{
  "bias": "all",
  "init_std_o": 0.0,
  "init_std_up": 0.0305
}
MLP neurons of a small language model. Each row is named by its layer, matrix (up: input weights) and neuron, and shows model dimensions 32-159. Each number is 128 + 24 x the weight over its row's rms, rounded and kept within 0 to 255. Numbers have three digits each.
After each neuron's rows, "fires in" lists the words (lower case) most often at its 100 highest values on Wikipedia text that the model never trained on.

L7.up414:171120132168117099160165103115118170115122120132155113091136116092173099117160104104125143136168133083097124134082108149151099128154098160143108151138112140132081109113134130127117123140126141121152114095077112141109157148123125101147149106152110087129134136122167146093156073131170148132141123123136123126144120141145141111114112143103122116132115184157171121090148121123146123098156
fires in: "also", "not", "they", "family", "would", "came"

L2.up321:110119174153136136145149149125136163098121095131121126101136110099107090138152124143163125098132122106154128098097144159132113118140119103129169106140108097087102123097124130110113112103092125135109108117158123137052089156119143106087114118164141108125121115142128123095163137113114117150154104154112135138189156148154122110148109139142110124137140130151145126127105147138162164194145
fires in: "by", "before", "after"

L7.up509:150143103143146112172119118123093129135097162116077139151167072100142150144136133103159154148161158106141126115126153097149125111153147146110155090128107162152152100145149082150109099121160102132129141165116068140109106124142126102117105150107092060120139118107153144159130127110156179103117110141158179072119146069152103141132125146131159110141132108123116125082146116109119115150093
fires in: "the", "to"

L7.up510:133165139139126097148141132162131183117127128120115153173165089150141143137144127163170114093111093148103115133142160098110101105114151106066133134122179168116130106093088151090106143148113129107093130113121108121111125133116102113089117125172136148192135103142094150146107141113177163121135156153123183122154157117115134129132136122150108144096101136130109084097078085164143103120088
fires in: "for", "from", "was", "were", "diego", "said"

L7.up586:152132089108115073165154103105140137136064131163136126119156156110124132129132137124136142149128114107131100162124208093168127104122128115102126105160132061148140152094118123117176164166108124145116134166144200134168123106118169121133116148152118118153111085133177127130137116127104168135176130145101113128133118157120144099143127095156126153115119101114100121103142112115121117140136
fires in: "as", "population", "residents"

L7.up146:158092128152166092113160144140154095145095116129142128123143096141163121142111147112187133164127084098072124130099101136078102165156092140149184163123138132126111106126107131125146132066161146156132072104124133139145126117136110109154117112124088181116147120129100141103145130130119156151153151117120139095076139115146121106132133136145138101163141150130105161105110109141144116129118
fires in: "it", "and", "this", "the", "these", "also"

L7.up280:168110137151114128100142110144140171132074152100123108102110122149172124109170145110149161140140083107107140098088137133121114144115134133139105181162134119134131130105107100129104137155098130132152129123130105125136100141123157159111128148158141101117147110117122122092109138126147165143143152185094117111163138144153085126119120114076110154157094099101086120114133158121137119147153
fires in: "also", "to", "that", "not", "can", "thus"

L7.up170:127096129144092205122188118135169152131128140170177143184120115108128127161179135142095126130138160155123138148124117132138113136078144139100139103145169103111096073135124162115146129110119133153108152138116095129130112114117139106118109092188125158116122144125106099133094112094099130190140134129140144143115093117129126163148120139126145132082115133114173111135106133147115115162125
fires in: "of", "to", "for"

L3.up140:143092169161142112119134084142086166119096105179106132135107110110141126127152095142125113135140144132098151109132101131158130095153129156131150118153136101123115112126095087082117150115133157122129110152089099167130136113123137076139143135135095142146127190121127121100121122150158137096128157116129100112117155142163084147141094155132149130093159145095150108158109124123130102154108
fires in: "not", "would", "should", "also"

L3.up423:151150117127148117109121136119086131118153148158106113134151115120105162135116140162132107143129105077144131089127140115082108090146101152097139105140146149097128127115097150091124136073112145155101118131129135112118115124143147124100171159138104114125134093169144138095096136125111093157092106161088138108116074125126142117147107086099094119151102140164100129111106172100131163108181
fires in: "that", "the", "of", "each"

L3.up325:115156124140162150103147085147125140099111163183129127133159107152121107133108129126143131117140110161151121101155123123121116133131165133109122110104147108110114088155157122103072088115121168164101101051132141118124121124110129083136087103103118169113135161174139091137111104132114125115131127103095097168166153123159165132135116135118115164145087122102124112111136140140150091124149
fires in: "such", "on", "from", "including", "provided", "prize"

L7.up593:113097131097125106136114152131095133101076123104148131144164095108129180122140144134179125120114118174134145090119106084131131129087139122097150097087163116159151154111131117131090144164129085149113103093100137177156127130151161157126115132171099128169122143130100142123162167157121090123092134155122128118110172133115126124114099137138119156126132108132053161154140088133134097137126
fires in: "an", "another"

L2.up170:139122108119102158130145142117135126144122125068131151150123111117150152117095130140113137142116133154102113098157090122107144113170128094096125085108094127120095092135166115125104125116164106157090107149099089131127126155125140131108126118102151128129092142106117078136073138118133147120161148112096167082155170107173129120116143143136158100102126100114099133164100126155160126131109
fires in: "by", "on", "with", "for", "y"

L3.up580:080135132106134146122123150103093164134095137148121170145074097138126137169129111129146130155115149087112129100094145109112114093136157162115109138132127110093102123103082112105097129145122107106147168120104100112123144111156152144124130137141134096123091139135147123128120125113153147131139109174106150141110155117150101162147073112128109144147165097115137114072150097118168120083146
fires in: "of", "in", "since", "that", "which"

L3.up238:117134123145139136136087129183091125125140153117091097130153123109103166114101114131159112130102142135112091145117154112104129118117177125128148178115122134124112141080097128143127177096178107108144128134123143105132129142143125093110116089160113133163120106132071133122078129127084120126138128168102136109134132082100129164175138180151153113128135136110186123142121135175144142107130
fires in: "by", "after", "with", "his", "no"

L7.up188:130162161110156133089134159133101114134160124133151079117104137121096140076162148098152126160161129114109140125101120134122139106162129127168129144148151158126105175140152109104134116123096130146096089112118097125182127144128143148115153116118091103158107116156144101153119144108091115154129118132181155131141114154147136157137100134149070141152084143118094166135130131136048135114135
fires in: "of", "appearances", "war", "personnel"

L7.up334:117147104140176108139123153113161116145095124179113070143128173150156141142184162122153146145145150125101108136086128130134106091158128153143126160125106134119167153129139093163141078125129097154062142121145173127160177122119149140132116126079151102091127155106120121110177139104142158119123098143134127129079100113133145119107123082132149127108125161109154120108109132135112139130129
fires in: "and", "these", "largest", "their"

L3.up246:090143103107155120147132090146152120139126162131109156156158143131103149150104145104152155126124125147108091120141079175103114122127151139112130116078123104094135075135158139128114091120156098132187119104087142150141132115162133143152160135108109129167164165155095158144142138119105152114124111113085118110074114145135122132134165146113137109120128132123080127076129182100120114136134
fires in: "the"

L3.up567:123150132096141067152149071137120122134093136103097091098103111116116159199144132159128113129134111146143120121090092140143113104142120167097130129107126139087148177099152177108103062139138109154132105150095096142162120116130128137121130126156127160120137144108086145118127108098138138146137126121113116116133147145107113168178115132168148147097139134119114137123164134120149149164110
fires in: "to", "decided", "early", "immediately"

L7.up511:186175095105119132098107149129124133095181175140142110096112136106142126134121109158142138172132140125176124084074122144156165157125128140113139132162085167123177128162164137125141154165124113119146110114145153148080070157100160140113123130139098121153147134105140122106135124134112158131128146103086132134124090156113122122126108082140126096136130099088105132147123135123142102136130
fires in: "was", "returned", "joined", "been", "served", "became"

L2.up380:137145120076148119176139103108137136173092096153176138133081183110105119133134121108158137151164083071124116120113137112085119107109129136157134139134114125158119145139150136110144134161086121171136096161115086119183091084158121151118118151107118106136123111127126129154162127113126156122141109124112114159125177152161110096096117068091100149115096146158093115100138112151149140133127
fires in: "the", "s", "also", "activity", "goals"

L3.up394:092171124158164127101161140163121145109079149131105123147132102164138126107135100124157193156156143113144123109097136120115128078106127122098114101113110135121153132181098142157139093123110156149129164095122145145138121127140135142134152140093115138139098133084085103103116142137155135088155105125130124120112144178112152128194104126100143116149134153119083109136144106097159106154130
fires in: "be", "become", "being", "became", "an"

L3.up526:115107097129149148114108158098128098098111099147157105148177083150135133188173099151135134138160112096123152117080112130075133123121125134164120098122134091133148150158151099117139116116138124144133144146119141164117102171100142117163133103129129095114115123109109110120112132135137124144096084130121138108120159140124145128153105159164110139104154141108121135132103142113133095115113
fires in: "it", "she"

L3.up21:126156105121098156139131114113153165071168119116137097141161115173136119119107137124103106151117083125170127120098134103118142143130113146181114144085111176132131092130136145140159148148118111153075160137093145107115138131130139083177092124154129115083148129134098115152182144126175131134140152115123147087154105126160162154123142118082150126119104134120127151120118100160114094109148
fires in: "of", "or", "origin"

L7.up525:110109125111149112137163111148134133135115087162102111144131167097102132151145087151182154145110142108140128121128124089118098161119124134186104126099107125113183109129104116097124139130109107115155083133116132142158131145138115149099107160089114099126062151112141159121136167122131171111116121158126144097114112135146114184094105167102120136113138115120135106139116156107125112140099
fires in: "and", "or", "carpenter"

L3.up9:107148141133131116124139090115089141150071147161104099115126160105100126169144101142139124178155091148150165171069134123095118127098107150106147107110139148109136169115126154149104108113128166128148081143124106168112111142144111111114146139102100119123145130116083172089123143117116147132181148148085129136115168136139114139139100146127141112106118138100106078112077140115149102182113
fires in: "be", "not", "decided", "to"

L2.up30:171151146125123116127159118107122149119097118110107200142140130106101154143132116139127118103092095135130170133113117144144096077139124153121135116107115128106115144115113116108101111143092135127123090151098132162120126146104130121140111136144144166144087144121158145150133144127151177118148172132118139108060119139131125161139110078135158171133176165151120138098090124101129172114089
fires in: "and", "who", "but", "he", "that"

L3.up503:171134143142113170122093140135096184107131152171122156106157118136142132107147142153138106116132148122150093110110170114127172162135118155109146097129139128099085080147120156138064131116129140134140131098096132160103091177149100135128179150139179147152126147095152112111137129155109092098071123120119110115138107129124123124196116118107109174129108114092091081133138091105135107129138
fires in: "born", "named", "was", "returned", "called", "wanted"

L2.up35:121154063134138130095086116093125111105170166165104159156157101145136123131114144120114148128112136128103112135099099127135139087129181118147128116126119131127150125130148107113129152125128122127103151127097144079149140126118127129135072105090153157097115115141145117113136160142151162143126155082095167095128126111111110123099155172088173114130101155117119113144096147129139138078155
fires in: "the", "to", "in", "code", "km", "by"

L7.up508:133142152162161142141117146149121107108111097131149112121115114196155125139155128137143126103168117110121121113089101134152138145118130132140113143118132102162164120098112123106133147075174081143133120139135109180095131077085113152099117093110136159101164081127171158126157120152110140148137123164075132115133174130135121096113192134130163117140106113129135152140143141119117114109091
fires in: "he", "his", "who", "these", "their"

L3.up260:124197115107103165141138138127126082138112105123158097078177115153103154100146142138167082126111083118140083141124098152097110145105102142134108154106127115118107141139133129138134100096131090145123170122147140131103111146127181149125079114143101078135152108148109122110118160115085146143141130157107150083120144128172134134111100141168145138140126155145142137111129176183139138129128
fires in: "of", "its", "his"

L3.up212:123153089142180131099105149151146131092118146116080120137164136106119140162144099122120145090102158108165168160126128114084145116119130144125149104129132122081143170100095142120122126129121099066158093158110152114127175152132088162112145150155129140118128135116133107113117131153122104156134116114135148063100134099117145132130110129098106188163109167133097185137160117101139138112124
fires in: "at", "as", "south", "utc", "u", "amtrak"

L3.up588:103120093129113161180108159119133125062098111149149144141140128134120115127169062144136148160084144094145145108125093133116143107137137133179084165108149127090096122143117094094105099142100157113143141150163169144088125130121112120148114111131107126098145132145096123083105121149137171132133142128162119160155160127142135137131103151135136128117132134120121092137155148133167092121153
fires in: "not", "born", "also", "since", "career"

L7.up385:130154119102076141145160114133116141125130114096125122124114096136130161137113139131110155115148095136159134120127156200108131156137143137129136110113152135112123137144119135147120116100128122124129142114104118139106111156141105131143131026103128167150103117173106108141123183110155126177146145146099172083112100159106108142121082122106089097184159143124137091116156139148099127132101
fires in: "his", "the", "francisco"

L3.up62:124162140144178142128164127125128132078105141146165137138174098132142134140135115127127129117140109133139120133109106107126120128130095193134100125165097141120115097121110137119139091127077140118131141102107184141098110141164126140182152098147138137111142156107146128113099129140119165139096128148137094082083148123147081143138144145101115149158176093111093122159126089119103106167119
fires in: "and", "known", "or"

L3.up29:125116116144109113135124160135081134122150109121138130090159151174148162173124136137156150112169124092118108152121138117102101117148133115137165141106128062116132166120099103165108126109129113145120099161125087170095151125109134119112071157138151125125128159115132116157136198133130151124092109132118162104090147092127106146161113127175153123087129129102132100105115123101102100073133
fires in: "but", "however", "it", "though", "on"

L3.up376:142139123142127151164157115133112159126193128142107131128116111099143142128123096121128108189131107090118127175104125111120119133110118132123102146114076105109130095176185136142083149088122124149108136117113144120115182137110110153119161115116131208164115105157137133123165162139145178120099167111114169099127154134102132135127124131119115109140092164132112149136100117143115141160091
fires in: "was", "is"

L3.up0:133119127134130140093103145093101122111113123146142155130125139141092103167115120129117119117117175108158164087128107162141127162158086112104137150162101122135104081139113128119109131122071113184130137171126125149123115150149149128103108150122120123141120148127118107145151125146125176135154135143064137115113076158129118086140090124128116115164116117172124102139111157182165172108151
fires in: "between", "both", "party", "since", "by"

L2.up90:145151103124140127137113103142128128135090133164173126113150111154101121143115136117152129096188146139120107098111130120168124118136097111128100142137157105140108111075123107104106123131144091152164091132122102127167125139116145088132092114125162137119106111132131083125157146154179161125171158139167132152104162135109144160127101127131125133117159116164139096078112105141160131129107
fires in: "they", "who", "that", "while"

L7.up143:128100121131088116157118126110154150121122161125137165143097112127141125148154141109128107142127134128153150164152100168113103128120106141149155148143116162124141173173099134119116116109095085124152106142139110120145090092139148168122139153130148107147178155143116138071183067119131087114112169144116146141147135127132093133117103129135104129116119114130168083080113054078128101177090
fires in: "is", "went", "to", "wanted", "has", "be"

L7.up517:129103131147148101137149109119120100131163151104157105146114104163115159107083117139130139090040160118134099185106111122152120096117103108146127114139098113138153145105160120102164121147137107108099130112128112165131099172111143156092131088109122131156149113158126108125148121166093170147187156107159136129113163141138115097149137134196140129152126142135132132125086110107156152084136
fires in: "by", "population", "become", "biography", "area", "government"

L3.up612:167091103105125171140156104120102110119130121171142114114179109163137136137156110160159139101165152175112133120124168098093118160162184132112098105116096114147097111164165115133101201121099100110098094146133106137114154138095091090153141119124157123127170140138118147136133124138113139122110154167117175117127118124098104091135138107153131113128128154100103107151129147128162139114122
fires in: "this", "known", "party", "it", "following"

L7.up488:166134121169139109139120097138102095152155180136124097158104115120150132118140154101113120168118100144113079101093144128113141111059136121198135113124121102143103130139171149101102147094114126100176123163104146130162137132127160143154139099151110136145090158125166132140150117166149083129154159136121137131126121122167119137114103147159107154138077100134091103150131109119139124140158
fires in: "also", "and", "while", "then", "to", "was"

L3.up354:117179123144180121130115106146138117073177183144121122149177112078120134107102141128128110105126131122075137143136111099088115104105098123092150121107094165140123132115154110141136146132142133136117149120110134120174137118127134130129146104130150129129113150094139113125109172117141180112106149122102113128114131119116107104122156135142124138124103125152097159117103172101110138077165
fires in: "in", "of", "mi", "code", "on"

L7.up195:105128151134106166124157149124127108117128146156147113146111122093119145090131092124161172114152206105081117126118122113136126098171109127124124132112126108106174123120095146124131132131098110151096138146148142111135110137073129118135098122150099180132106138166110113136140136079088111119103152124148152165153144122166113143136132112122102088114108137168104131123151116115163182118094
fires in: "on", "by", "appearances"

L7.up43:116135111157194142114120125113136151114136167132127098099106098105125113166125156141133122153123120108116134133131140136122099133133158148150149126143125119127119085136086127095167087116139096119157069089162107203118122120108118128172153135129169102200125084092151137124161123125116143173177151148097157103104129122133112142147089101144147141099090159141129112108116153121104138174104
fires in: "also", "the", "while", "to", "very", "only"

L2.up115:139120103155141086160100099116144129089132182124114139115112121125150107118163115128139122117175099125138130124104147138116175106091095143118152122158153153106160114075131144113137101138122154128161117120134128125112080128148140158100111163155132117162163160134166095098113133134071149152183168191129116136138120149110129134092103092123113134140132138150122125081115138127130152149150
fires in: "are", "be", "may", "were", "is"

L7.up231:110120154133137135113133136091135119143108148142101135132144069163150102129147167096122125105107118081134105154102068127147098145089129134106120160125096085137116145143144125118125172122108135131177134101099115103124135140112120124106109093112136071174173129142083135129104149159101118179158140149127145132149168145108147141150099122133109155124118170099093111093170159148104140134119
fires in: "most", "first", "same", "also", "only"

L7.up20:145105129148095108162108100097149144120160146179107119115104123131131120126155119136143120141137154103139143118114133123125156135155124110145155196118134124114134137196112131118146109159075137122123136159142140140138054123172089165122138125148150127142183137146095138099156127068148105123134121118099153100130143142091114134103124139066103109103102128114122116134114106142108114135050
fires in: "was", "be", "total", "were"

L7.up603:169107103119145100166160139139116172147119130152099111148118099140104120116141164086151147140140125131121125067087086139112171141111117142163138120100135106136172127107144152132123140140142128113157141096113122143128141184089119118139130119123087132124122112158156140100099134123191182104124137158120138112122156142125144157136172076133117108116103072153133161156108085077121107103123
fires in: "and"

L2.up526:137135129176167157153142123139168129112080179089090113135167131122118139108131136132146136134105109136132129141101148130134118097108100142108159170115155111120086105105185101141145111056094137127139133081121158224098113132141141103097136141140097111129144139143151125110102120158105133122115123158103134142148108125103110162161131129134153130157152133128129117120138141157121097139127
fires in: "their", "a", "its", "the", "an", "his"

L7.up184:101104116104128137126119121143120129138089157127115099152088135190129121130096123128127112151162079137122089127084164147109076074114127100111142141100131124127126147088174121107125127172099152133157143159130095155148136180147115139111150136138094151148187140112129159093145113109150131099112114170178109102112143139119108121160143165140148147157134103128109085118161140180146095110103
fires in: "an", "another", "taken"

L7.up339:126147117141157115132078112135170171134153121130131149089155115117144114114143160117139110135116112109142186116103085103106146134108094119169099083126087154130153149126121100091154100123106072143167135110136131124156108144116151100143132116167139107108148132129121140140162086121153163140150172132100132104151130121115114076151117159121131108151115109149127154114123155138110106123105
fires in: "of", "the", "and", "a"